{"n_kv_head": 4, "qk_norm": false, "parallel_block": true, "init": "uniform"}
MLP neurons of a small language model. Each row is named by its layer, matrix (down: output weights) and neuron, and shows model dimensions 357-452. Each number is 128 + 32 x the weight over its row's rms, rounded and kept within 0 to 255.
A block is one neuron, or neurons of one layer that tend to fire together. Before each block is what it responds to, as a language model described it from the Wikipedia text at the highest values.

Responds to: Years after determiners
L6.down125 [146 111 134 118  69 130 172 135 162 145 119  60 114 141 163 159 120  76 106 164 124 102 148 107 110 116 173 127  91 158 121 182  80 103 164  94 116 153 177 147 166 128 140  81 137 121 150 159 174  86 112 133 132 106 195 115 125 156  74 137  91  75 108 132 119 115  98 203 172 107 136 116 110 159 116 161 152  97  83 160 137 159 127 149  79  81  65 124 115 107 194 204 156 105  98 171]
L6.down162 [124 168 160 116  84 113 108 172 131 177 112 101 146 130  75 140  89 119  81 136 116  90 142 162 143 116 117 125  90 161  74 140  91 154 187  79 121 149 136 104 170  96 114 127 171 150 131 180 142 129 109 152 113 139  80 143 148 133 137 168 152 127 162 128 118 121 197  82 167 111 119 166 102 141 118 137 174 165 125  94 140 121 104  78 113 114 122 210  54  93 104 108 131 135 149 163]
L6.down334 [179 113 160 109 137 112 167 147 154 150 138  69 138 106  97 132 167 167 157 134 164  86  41  98 124  82 140  57 115  86 130 122  92 141 122 108  94 152 146 179 106 192 160 107 163 180  92 111 123 163  94 116 105 143 113 130 155 156  95 147 113 112 157 136 128 174  97 142 101 148 188  96  78 167  53 141 127 129 164 140 163  97 119 109 147 162 117 128 144  96 140 109  57 158  78 128]
L6.down404 [112 137 111  80 110 165 169 193 117 100 169 139 115  88 116 138  92 121  37  66 105 132 169 151 125 169  70 112 151 163 135 101 131  82  86 145 109  77 117 152  87 108  80 192  49 106 158 161 148 124 156  97  81 171 140  99 110 107  90 125 141 160 131 116 159 132 129  67  90 102 159 202 133 133 185 152 159 127  86 126 104 100 141 161 149 144  95 123 107 160 103 176 115 125 115  98]
L6.down494 [109  88  88 158 102 162 133 140 145  50 169 188 148 132 154 120 161 188 162 183 153 153 125 134 114 139 138 119 153 102 144 110 126 111 121  91 140 151  63 112 193  80 135 106 106 125 170  74 163 120 118 159 145 122 108 184 182 124  99  61  92  66 186 108 157  95 146 116 150 182  88  97 154  75 138 154 115  74  72  85 113 108  73 159 119 132 100 109 140  82 108 126  92 140 155 123]
L6.down755 [143 139 176 109 142 100 126 103  87 159 146 124 132 149  70 142 107 169 170  93 106  99 136 117  86 109 111 157  97 133 189 142 144 128  81 160  81 110 127 133 136 173 187 100 117 134  60 167 151 189 153 161 119 151 141 135 137 199 158 167 129  63 112 152 135  85 124 105 140 127 110 155 103 159 162 123 117 123 150  93  37 131 127  96 128  97 158  93  97 156 163  91 143 156 108 107]
L6.down934 [ 91  90 177  77 127 118 173 119 100 129 142 137 159 124 105 174  59 111  96 186 213 161 154  99 134 119 118 110  72 147  96 143 158 151 179  81 150 141 110 111  95 125 166 167 141 133  62 104 156 111  98 122 162 206 109 110  94 151 196 139 128 104 126 157 131 139 137 160 143 138 159 155 141 171 123 107 141 138 147 125 112 101 137 135 108 155 130  84 123 107 123 140 140 112 170 141]
L6.down1028 [145 142 125 120 123 192 101  77 142 144 177  93 103 111 111 128 163  93  90 102 169 137 118 141 150  84 182 106 152 101  94 138 103 141 171  98 124 103 180 123 133 141  78  46 195 132 117  82  76  94  41 126 103  83 163 148 113 158 152 138 164 147 105 141 116  70 143  92 113 122 122 101 152 123 162 101 166 165 115  95  95 120 158 167 156 124 190 102 121 127  89 134 122 123  60  88]
L6.down1060 [166  88  68 113 146  97 190 164 166 123 159 149  87 124 117  94 125 125 117 156 100 126 103 135 119 170 200 103 140  93 157  82  66 110 150 157 169  87 151 173 166 112 116  87 181 129  85 100  94 114  98 117 133 127 130 111 156 136 163  93  84 162 107  99 128 146 123 145 190 122 144 167 103 158 140 176 176 117  49 119 136 109  37 112 114 125 123 104  98 142 119 167  71  82 113 110]
L6.down1263 [163 107 129 156 121 150 178 112  95  99 137 114 111 145 144 164 108 145 126 196 157  78 118 174 120 131 110 134 133 142 112 143 100 130 138 134 154 115  88 140 113 122 152 123 146 123 118  88 181 140 134  69 139 131 140  99 112 138 186  92 163 111 118 134 109  99  62 106  70 137  87 110 137  72 102 193 185 102  88 122 188 169 141  96  91 120 166  66 110 119 126 137 110  98  81 124]
L6.down1267 [178 120 135 128 143 108 152 115  99  74  81 129 154 156 117 121 128  98 138 130 193 165  76 116  86 135 134 146  66 141 193 159  38 114 147 149  90  88 140  67 191 129  96 168  85 108  82 152 116 134 100 131 136 121 133 121 122 126 164 134 159 161 146 171 111 158 139  84 162 160 138 138 100 136 149 133 223 122 147 157  44 148 156 108  87 109 124 187  48 105 136 134 163 165 159 175]
L6.down1357 [199 119 181  87 157 130 131 154  92 112 121 117 133 125 100 177 109 121 173 155 128 140  88 158 115 140  83 121 121 119 158 180 123 140 118 144 132 114 149 100 134 107 103 107 119 200 103 178 190 114 107 162 129 178 123 141 154 121 115 121 177 131  92 172  46 107  87  65 163  71 136 133  94 152  91 165 144 145 126 150 133 125 115 161 162 147 132 107  84 118 204 138 102  78 115 141]
L6.down1409 [124  51 128 117 137 162 139 120 138  77 134 117 150 164 196 151 113 162 158  90 130 120 115 179  96 147 177 158 105 187 164 160 191 128  88  95 148 110 100  75 185 105 120  98  93  84 140 155  95 125 155  60 116 120 121 167 138 124 174 124 118 104  59 163 109 144 124 191 176 116 107 190 175 179 125  78 137  89 103 108 169  96 104 165 168 168 133 121 122 118  99 145 143 129 132 150]
L6.down1619 [151 172  78  57 120 160 157 148 138 115 110  90  97  96 150 158 120 176  67 103 152 104 147 132 143 138  79 142 104  87 125 153  79 170  98 181 134 165 147 121 125 150 136 143 100 155 186 130 111 175  77 161 132 139 138 104 115 111 135 119 121 150 117 153 126 142  84 166 120 151 162 169 157 127  89 153  94 110 201  91 152 113 152 113 148 112 183  95  84 122 147 104 123 147  97 162]
L6.down1700 [158  79 125 137  99  94 124  87 167 119 126 129  64 203 123 151 126 142 137 110 150  67 142 174 125 129 150 141 124  96 103 148 186 104 156 107 143 127 135 124 149  79 101 141  69 143 126 119 157 170 102 122 141 114 178 172  96 160 163 137 135 149 138 103 152 106  98  91 144 138 137 134 132 165  60 100 148 123 111 100 132 103 143  84 161 114 157 111 142  92 104  65 150 101 120 115]
L6.down1721 [216 140 143 103 123 149  95 146 142 128  90 134 123 142  97 148 130 153 121 163  86 137 162 144  63 168 163 177 153 114 187 192 106 210 153 108 195 161 139 129 127 160 126 160  88  87 134  49 134 184 115 100 148 183 181 136 158 104 136 174 132 192 130  95 119 107 136 156 136  57 115 120  91 112  93 134 120 131 165 107 137 122 105 103 103  83  97 116 113 142  76 102 145 137  86 154]

Responds to: Kinship and biography nouns
L6.down122 [130 114 109 109  90 122  76 120 136 176   2 107 120 119 114  82 160 141 126 106 101  91 132 105 152  76  96 134  75 148  92 134 164 166 122 120 129 175 107  95 100 118 140 119  99 108 115 114 177 153 194 144 200  76 132 121 182 134  96 213 177 115 109 101  91 131 143 103 108  94 125 148 162  84 130 131 181 106 151 119 124 167 131 112 168 136 162 115 108 114 120 162 160  59 101  87]
L6.down299 [ 82  84  90 132  62 128  97 107 108 207 142 100 216 145 167 113 110 124 222 135 149 127 184 178 102  92 169 119 148 149  83 106  55 152 173 145 149  88 167  89 156 162 116 166 172 189  62 104 122 145 179 152  85 116  65 120 155 104 156 102 129 137 173 172 107 152 132  92 171 118 135 114 123 185 162 209  84 104 171  78  95 138 130 179 142 104 173  94 138 133 147 155 115  82  66  95]
L6.down911 [132 159 180 161 105 134  75 136 138  46 127 128 140 158  80 158  94 138 119 100  91  82 171 154 149 125 120 152 137 128  51 124 101 122  92 156 101 115  99 117 172 162 140 139  87 124 121 127 109 137  76 148 139  55 140 114 114 169 113 173 112  96 142  88  44 165 116  96 127  76 113 165 117 128  66 110 142 112  77 131 103  90 146 131 138 195 137 150  96 122 165 105 114 116 127 154]
L6.down921 [155  62 123 118 159 142 184  78 116 149 120 147 106 125 144 127 104 139  89 103 141 139 128  97 111 163 106  94 201 137 103 138 165 123 109 151  93 167 135 104 143 146 176 188 104 139 149 119 138 166  82 102 112 107 127  95 131 188 104 162 163  70 142 117 147 133 160 132 111  89 113 175 194 158 130  97 132  98 155 106 122  64 122 113 125 132  85 159 127 156  98 122 143 180 109 131]
L6.down1205 [101 136 113 145 118 166 166 103 110 103  80 131 122 116  88  68 166 166 126 136 152 119  91  92 104 146 204 155 178 106 149 131 158 127 121 133 134 144  83 117  95 135 147 171 124 115 136  83 108 158 119 118 128 149 153 111 141 141 139 161 136 141 154 159 184 127 108 117 108  94 122 129 136  86  66 165  78 133 141 126 147  62  59 143 168 117 109 141 152 161 133 150 163 156 113  79]
L6.down1322 [112 114  45 158 168 144 155  84 117 116 137 112 115 140 152 129 179  83 142  97 107 141 161  94 131 127 143 100 132 133 112 126 114  89 105 155 133  72 116 151 106  61 155  95 107 138 100 188 121 126 105 162 205 125 146  76 154 123 128 123 131 114 155 141 109 171 125  80 146 110 155 163 156 191 193 163 155 124 108  87 135 110 129 229 127 128  65  75  85 118 111 109 136 162 132 150]
L6.down1374 [128 141 140 155 123  89 146 153 140  88 111  73 157 157 173 172 145  86 119 103 118 140  36  94 109 177 122 139 175 155 105 149 123 134 146  96 125 147 166  92 155 124 167 138  92 128 156 156 143 121 137 112 155 122 104 173 168 143 175 210 106 117 187  96  83 175 161 104 124 139 172 169 159 152 199 150 121 166 152 200 133 118 148 169 145  98 120 112 138 108 105 118 207 109  81 100]
L6.down1457 [138 159 130 125 167 121  86 139 104 164 149 181 149 124 153 125 102 115 114 171 167 124 132  14  76 113 132 143 202 118 149 180 144 212 124  80 144 162 106 198 175 141 156  78  97  94 112 141  75  87 106 126  71 154 146 137  85 127  87 154 118 113 112 154 138 129 134 192 151  96  86 125 102 120 101 134  93 110 104 116  90 115 145 197 120 108  89 110  93 155 143  51 147 124 117  87]
L6.down1519 [ 99  87 108 113 174 131  99  98 108  91 101 106  84  87 164  99 162 143  81  95 128 106 119 129 111 176 145  74 165 189 163 174 149 116  85 139 102 116 145 176  82 118 114 175  86 117 131 151 120 146 117 125  68 133 139 114 152 158 101 119  85 100 148 185 112 111  87  35 148 242 139 148 134 149 130  71 144  86 133 159 158  68 109 159 119 136 134  91 121 152 107  77  62 145  96 135]
L6.down1537 [109 106 123 122 184 145 128 114 133  54  93 132  92  85  79 162  78 127 131  67 138 165 194 129 168  93 148 196 134 104  84 166 115  74 144 201 111 114 142 168 127 140 140 142  61 155 148 132 146  89  72 143 112 169 116 131 122 145 136 113 166 117 148 139 107  89 103  77  84 152 111 116 133 188 114 180  97 108 109 103 125 105 161  85 136 117 127 175  79 187 199 109  90  54 106 123]
L6.down1603 [180 113  61 116 133 133 149  68 119 182  71 121 149 116 124 154 113 109 157 119 178 156 108  99  68 203 122 146 171 123 114 115  96 130 139 163 111 125 127 139 114 172  73 100 140 188 105  90  75 141 118 161 151 149 111 109 145 143 149 204 131 160 112 175 122  86  74 116 138  79 148 131 125 224 135 131 143 132  96 174 131 171 174 174 112 107 114 151 123 162 102 176  80 106 160 165]
L6.down1649 [ 91  94 130 119 124 174 117 142 149 121 112 112 154  99 144 100  87 161 138  25 102  73  95 140  92 153 157 118 161 108 174 177 121  85  87 101 133  99  41  86  49 107 180 150  60 126  85 138 163 158 165  98 124 161 183 174 133 148 171 205 107 133 145  90 158 121 176 102 112 156 162 115 121 145 156 158 124 182 140 135 119 111 136 180  93 180 100 152 118 115 109 173 175  91  78 117]
L6.down1656 [161 126 109 134 105 191 150 138  83 148 144 140 199 139 165 186 130  96 129 163 142  86 174 172 169 101 104 158 194 101  96 165 101  80  98 148 154 111 114 165 152 156 139 175 120 113  73 159 146  85 128 147 210 150 143  92 169 156 191 141 168 177  87 129 139  77 174  64 118  99 145 157  80 137 147 147 106 126 110  95  85 134 101 110 161 105 109 148 117 116 128 124 178 147 130 213]
L6.down1840 [110 112  99 107 131 151  75 117 183  86 113 101 131  84 157  79 109 137 112 127 127 132 111 160 157  79  92 207 156 102 125 148  70 103 136 112 116 100 174  90 127 142 156  89 109  92 144  72 125  97 133 115 102 111 135 184 157 174 120 139 127 136 170 155 178 130 176 181 149 139  85 160 183 150 148 137 123  93 111 125  62  88 137 115 155 148 146 118 133 129 192 145 116 104 104 107]
L6.down1950 [117 152  87 110 149 128 171 110 130 122 138 154 116  90 115 130  98 117 147 155 124  62 157 178 105 122 172 118 128 181  56  86 127 103 141  75 112 106  96  87 153 120 177 122 172 109 106 120 102 216 160 111 154  95 108 130 160 144 139 117 151 186 123 153 103 108 127 122 130 197 128 156  48 134 163  87 129 153 183 125 159 132  75  92 163 168 182 213 144 167 140 136  90  92 141 158]
L6.down1966 [120 133  96  90 117 125  76  87 111 165 107 125 150 177 101 111  92 152 110  93 134 165 119 121 119 195 174 137 139 123 104 164  36  87 123  91 105  72  79  79 133 156 181 143  92  32 142 106 107 173 137  84 161 101 107 162 135 102 119 193 179 108 157 136 137 148 119 156 105 122 142 116 106 139 145  99 138  93 123 124 102 100 156 148 178 157 100 152 183 126 100 110 112 129 147 110]

Responds to: Main verb endings
L6.down52 [183 175 104 143  69 130 127 133 129 134 167 178 121 152  97 100 147  84 129 140 104 139 162 126 207 124 134 113 122 126 132  73 129 127 184 174 145 105  78 152 138 111 160 118 125 102 119  87 159 163 137 176  75 136 141 165  45 113 159 169 131 100 148 157 145 162 169  90  93 135  53 129 158 186  86 145 116 114  84 110 102 114 146 138 112 126  64 167  83 160 100 110 126 107 125  91]
L6.down151 [106 137 104 112 123 177 108  82 171 124 126 126 104 111 144 133  94 140 164 157 131  77 141  97 114 140 174 154 102 112 122  88 176 154  92 126 163 131  97 104 128  77 170 113 162 133 152 149  79 145 153 112 123  60 103  74 120 104 174 102 214 124 152  20 116 109 128  96  60 172  73 188 143 116 110 155 128  84 127 135 179 160  93 170 148  92 153 115  92 149 149 161 149 131 148 146]
L6.down691 [179  99 110 165 158  68 149  97 149 106 113 151  89 179 123 104 129 144 124 136 136 144 134 135 156  74 168 139 154 107 149 212 160 175 121 107 176 150 170 124 101  88 158  99 148 120 115 165 132 101 142 143 129 133 171 129 139  96 158 119 105 113 102 161 120 168 143 116  95 117 151 124 151 163 122 121 159 105  80 111 109 108 157 139 100  71 102 122 103 131 136 225  77 170 128 149]
L6.down714 [119  95 147 141 113 115 136 102 139 191  84 136 100 103 160  86 127  66 129 137 118  74 136 134 125 135  76 133 134 180  88 116 161  96 107 168 132 153 112 132 101 134 125 105 111  67 101 187 131  87 152 113 110 146 122 123 154 112 161 157 161 192 167 160 148  69 157 134 108 146 125 101 133  93  74 113 134 133 142 128 194 120 136 113 185 143 160  65  89 104 164  63 138 168 142 127]
L6.down850 [111 110 164 164  43 106 162  67 104 106 120 171 102  90 119 132 125 130 144 151 115  87 197 134 105 125  60 118 124 135 186 151  72  68 134 138 145 131  70 165 126  92 129 106  80 120  57  95 132 105  98 128 147 128  96 138 160  88 136  86 145 149 179 144 221 133 156 148 101 118 120 121 110 122 144 117 123  88 130 113 117 128 147 110 125 143 143 106 172  58 101  97 166  62 136 153]
L6.down1077 [141 142 102 132 115 158 139 171  46 128 126  87 156  75 157 155 106 116 133 110 133  83 195 148 133 184  78 181 137 127  54 101 144 125 141 110 120 136 125 121 133 151 135 131  91 142 148 143 142 106 105 167 125 125  47  92  82  95 116 172 110 150 150 113 115  86 105 129 118 166  90 122 161 145 112 132 109 103 141 100 122  80 179 109 142  45 180 108  74 163  80 113 136 177 176  78]
L6.down1093 [107 220  99 151 153 140 103 137 106 116  82 137 168 107 165 131 103 133 158 140 127 159  80 134 134  85 103  82  85 135 108 200 102 138  80 109 121  61  72 106 157 161 139 146 142 142 219 139 127  71 130  59 190 143 141 137 147  99 143 131 160 149 118 178 176 142  96 161 100 157 137 122  98  69 108 148 146 134 104 136 119 117 133 152 123 157 137 144 135  40 121 113 179 153  71 161]
L6.down1111 [130 121 116 106 125 132 140 113 122  96 121 130 146 124 170 153  74 161 108 106 110 139 165  80 122 113 128 156  85 118 125 137 118 120 156 202 135 107 180 149 152 125 120 137  96 141 183 103 119 107 144 185 106 141 100 126 135 106 109 110 143 139  66 134 163 141 149 120  86 119 152 141  99 156 120 188 140 194 135  33 132 134 154 135 141 114  80 156  60 111  87 131 119 144 108 107]
L6.down1138 [142  75 163 113 125 137 171  82  95 102 115 152 150 114  86 124  88 189 110  85 127 101  97 143 119 143  58 192  94 129  98 110 126 120 127 155 140 120  94 173 108 130  97 130 122  86 100 147 121 111 132 157 113  60 126 127 163 162  93 102 115 146 128 134 150 113 101 126 108 145 140 101 165 132 100 136 147  84 109  96 133 109 117 117  91 112 121 117 103 128 164 168 108  67 123 155]
L6.down1159 [137 112 117 127 163  66 165 126 159 140  99 141 140 146 112 126  72 106 112 132 131 104 117  87 147 114 122  95 131 127  75 151 161 164 105  60 100 125 165  85 106 137 162 133 133  84 160 142 115 143  94 128  89 105 143 177 157 164  92 113 131  63 143 138 169 138 143 123 107 127 119  93 147 101 172 150 120 101  87 101 108 107 164 133 118 121  84 149  83 117 150 149 150 202 100 142]
L6.down1475 [209  67 156  91 103 143 119  88 128 119 106 115 151 117 123 132 109 156 101 109 114 141 183 160 123 151  84 189 127 118 118 120  79 140 140 159 100 156 101 181 137  97 150 122 107 106 127 135 138 115 104 113 162 114 155 128 131  92 172 102 118 130 134 169 140  86 159 151 164 110  90  72 120 150 198  95 126 134 196  98 132 144 128  90 138 115 190 123 110  92 144 122 182  55 107 167]
L6.down1647 [101 105  54 144 123  82 184 139 168  94  84  93 143 145  60 146 169 163  73 128 151 135 104   6 125 124 119  11 173 111 129  89 133 167 130  84 110 157  95 118  88 138 104 155 131 138 115 171  71 171 144 136 145 141 109  83 152 136 161 134 122 128 148  85 104 174  98 140 147 168 106 177 108  77 168 139 113  84 131 160 143 130 112  90 147 119 153  84 103 124 111 136 104 151 143 155]
L6.down1858 [136  91 144 128 171 163 146 118 137 117 159  65 151 104  95 196 146  90 116 176 103 172 160 155 110  93 108  77 152 119  86  54  84 105 153 101 119 137 138 154  91 145 144 133 111 121 173  95 117 106 122  88 147 131 143 116  97 135 139 133 114 124  90 126 113 160  87 169 122 144 158 113  91 132 166 136 177  68 136 121 134  75 151 124 152 165 168  36 106  97 124 162 146 129 167 152]
L6.down1951 [136 198 107 183 136 145 138 123 113 141  95  95  90 162 180 157 129 126  83 127 123 136 111  94 136 117  88 122 172 195 150  89 194 160 149 154 143  91 116 162 198 166 147 150 131  87 103  68 112  93 124 157 166 110 143 134 121 141 177 123 169 142 176 131  66 143 152 126 149 128 141 146 154 165 156  64 185 139 122 181 120  91  79 132 169 126 106 125 106 115 157  75 105 130 159 156]
L6.down1962 [171 167 178 108 129 174 116  90 126  61 148  66 172 137 125 109 106 156  69  83  92 104 235 162  97 170  95 126 122 136 110 167 137 138 113 132 142 188  90 187 151  75 145 116 153 140 137 144  54 112 155 128 105 140 136 139 173 119 136 122 117 156  73 137 101 160 147 171  63 138  87 138 167 154 152 123 136 108 162 103 149  79  41 154 141 125 103 123 184 110 134 171 119 145 166 124]
L6.down2026 [131 204 142  91 120 141 177 116 174 130 156  98 116 138 170 143 164 117 125 117 107 115  64 119 127 164 113  89 120 114 177 141 129 130  57  42 167 127 166  95 143 173 141 146 142 133  76 128 177 148 114 115  98 108 148 154 120 178 114 152  99 119 115 132 149 153 125 137 102 144  93 137 101 144 153 144 138 153 139 151 143 151 150 141 170 111 125 153 133 152 161 169  88 137 146 124]

Responds to: Section heading words
L12.down427 [169 117 194  99 142 170  93  72  90  91  92 157 104 138 109  73 132  96 132  65 117  88  95 132 135 126 144 112 164 116 116 163 162 193 117 131 146 155 110 140 105 128 109 116 128 105  83 104 135 133 114 117 148  79  77 173  54 125 166 130  82 119 114  98  85 118 107 173 111 100 108 114  78 149 106 123 109 172 131  94 149  96 131 131  73 128 158 166 173  85 169 114 124 167 117  89]
L12.down847 [ 78  76 166  90 196 149 105 134 183 157 143 179 123 135 151 156 161  72 187 181  92 154 139 132 129  61  75  87 118  67 125  87 138  92  90 163  98 168 133 146 140 104 132 141 169 125  62 106 168 117 143  55 153 161 131  82 194 154 170 119  86 122  88 125 119 126  74 119  97 141  95  63 143 132 176 151 178 102 149 119 164  93 146 136 164 160 142  81  85 151 139 154 112 119 177 104]
L12.down868 [161 142 211  95 107  86 145 128 136 119 182 144  70 147 111 118 141 100 128 154 103 144 129 126 165 122 106 175 151 136 104  99 143  93 123 146 153 106 153 167 125 108 169 153 127 150  89 143 112 148 127 153 150 141 154 106 130 120 167 110 108 137 157  57 146 188 155 179 168 119  91  70 133 112 194 117 123 130 165 196 121 115 135 117 148 135 130 108  94 133 156 114 178 116 174 190]
L12.down1016 [172  96 124 132 158  91 116 216 128 193  81  92 145 133 109  64 143 123 130 159 198  77 137 112 104 135 118  96 117  66 121 136 143  91  73 129 160 186 138  73 136  92 158 153  49  98  84 162 188 183 142 142 106 175  91  60 181 195 130 145  77  98 116 134 146 183  80 136 152  63  50 111 127 153 151 126 130 105 104 182  81 157  93 120 145 104  74 145 123 104  81 121 137  81 114  79]

Responds to: Complement-introducing predicates
L12.down792 [109 121 103 147 157 131 107  82 113 108 122 114 107 169 102 110  98 137  89 164 137 107 111 122 133 117 168 116  61 135 115 140 142 105 140  83 117  79  82 112 136 155 108  91 137  53  71 118 153 162 117 132 142  98 154 134 172 161 193 144 112 156 146 143 106 116 117 123  77 176 160 116 104  78 173 103 147 113 211 119  85 116  98 155  84  97 157 135  97 117 178 136  98 162  91 149]
L12.down1157 [ 82 129 118 193  93 149 113 102 111  89 164 172 128 127 154 137 176  90 153  59 154 123  88  71 100  78 165 141 136 111  90 140 119 124 132 106 167 107 155 109 147 157 195  94 161 138 146 137 124 177 110 153 102 152  83  73 149 156 112 179 132  87 206 167 132 155 106 120 197 142 126 139 163 115  42  87  83 162 138 126 120 133 160 128 129 100 107  89 131 177 134 209  95 149 113 148]
L12.down1710 [128  64 101 133  80 188 178 105 173 166 134 166 111 146 108 106 150 159 127 187 170 150 126 179 142  88 129 129 167  95 128 146 118 108 103 141 134 153 129 147 181 155 118 112  72 103 174 125 131 115 118 204 146 117 138 156 110 216 126 131 146 122  83 163 152  92 128 104  93 133 122 121 109 114  97 149 124 114 136  79  86 157 127  21 125 114  97 122  75 169 116 127 172 136 153 124]
L12.down1727 [152 101 156 120 101 132 129 175 195 151 164 141 124 117 163 103 151 116 143 182  78  78 141 139 126 119 139 113 135 113 156 170 134  86 147 156 114 108 104 118 127 143  98 126 117 118 176 148 112  81 116 132 124 122 112 157 116 152 142 158 147 113 130 176  80 168 130 108 193 165 123 110 120 118 179 166  95 147 125 131  91  64  64  89 123 149 219 134 161 100 123  95 170 163 144  42]

Responds to: Prenominal noun modifiers
L12.down385 [138 173 129 149 165 109 126 115  68  81 123 107 113 126 114 116  74  76 158  83 115  81 199 113  77 113 129 108 111  73 113 111  95 116 170 102 127 157 143 122 117 128 103 151  92 100 106 126 140 165 110 127 189 160  95 102 133 142 108 103 120 115  96 222 138 145 113 125 123 162 122 161 156  91 147 137 133 130  92 128 136 109 192 116 109 148 172 168  91 152 108 168 126 169 155 133]
L12.down906 [145 139  75  98 127  89 169 168 138 142 146  97 160 107  92 182  83  84 126 153 119  92  91 100  80 103  83 101 123 166  60 151 106 218 132  69 140 145 141  79 110 132 107  93 135 148  89 138 174 139 109  66 184 168 149 109 111 185 106  91 126 131 134 147 104  83 108 134 172 111 118 120  21 113 158 138 152 114 130 110 133 150 105 101 117 106  78 177 111 126 153  84 138 115 173 138]
L12.down916 [145  80  73  68 117 148 148 149 181 129 178 108 143  57 151 118 111 122 113  90  66  92 152 105 150 153 114 134 137 115 110 123  87 157 119 123 110  86 135 127 112  80  89 107  99 142 137  95 102 140 146 184  96  95 134  95 106 147 144 103 178 114 174 134 145 182  59 137 152 121 143 138 108  95 173 118 105 200 159 124 143 142 166 194 173 146 100 142 104  68  97 137  87 107 133 167]
L12.down1007 [145  93 116 116 137 123  89  91 130 111  57  95 151 158 126  70 122 151 110 190 162 113  96 124 105  89 126 116 122 107 133 142 133 179 160 200 157 120 122  82 164 128 166  87 112  68 197 128 118 149 141 158  96 115 127  96 135 142 130 116 131 140  54 163 122 107 111 107 140 118 151 141 181  76 144 135 126  85 129 110 130 108 123 154  90 140 137 117 153 115 151  87 140 144  89  96]

Responds to: Kinship and relation nouns
L2.down724 [162 167  85  99 163 153 137  92  64  96 168 122  74 112 174 127 160 126 120 130 120 131 191 128  78  97  76 144 182 127  90 189 137 123 167 194 116 145 105  72 133 171 151  90 122 101 102 118 130 228 168 152 135 123 107 162 100  98 142 134  83 136  93 117 203 129 134 120 120 166  92 134 191 245 189 165 159 174  70 130 115 108 136 121 156 133 157 106 117 111  89 150  95 171 129  86]

Responds to: Four-digit year tokens
L2.down1761 [ 98 147 177 138 148 201 127  78 135 131 166 106  91  98  89  83 116  84 154  23 123 118  74 139 135 180 153 165 143 134  87 171 126 108 180 147 168  73 120 108 133 102  80 128 102 181 131 160 114 113 109  88 119 135 165 115 158 178 128 176 136 119 127  79  88  83 123 130 119 150 127  86 119 153  97 109 138 154 141 125 163 113 111 172 140 149 132 128 121  49  87 134 112 129 102 151]

Responds to: Past-tense / participle verbs
L2.down86 [120 103 145  43 111 170 104  94 142  89  75 164 149 157 141  78 137 143 131 164 145 117 150 180 168 111 115 105 151 153 145 152  94  48 134 145 157 113 117 148 122  97 183 113  60 101 119  79 185 120 104 125  70 130 115  59 142 194 158 124  96 117 115 127 201  97 175  98 113 116  92  61 138 108 106 140 102 176 154 133 144  85 128 161 144 132 150 154 124  44 163 173 170  95 138 115]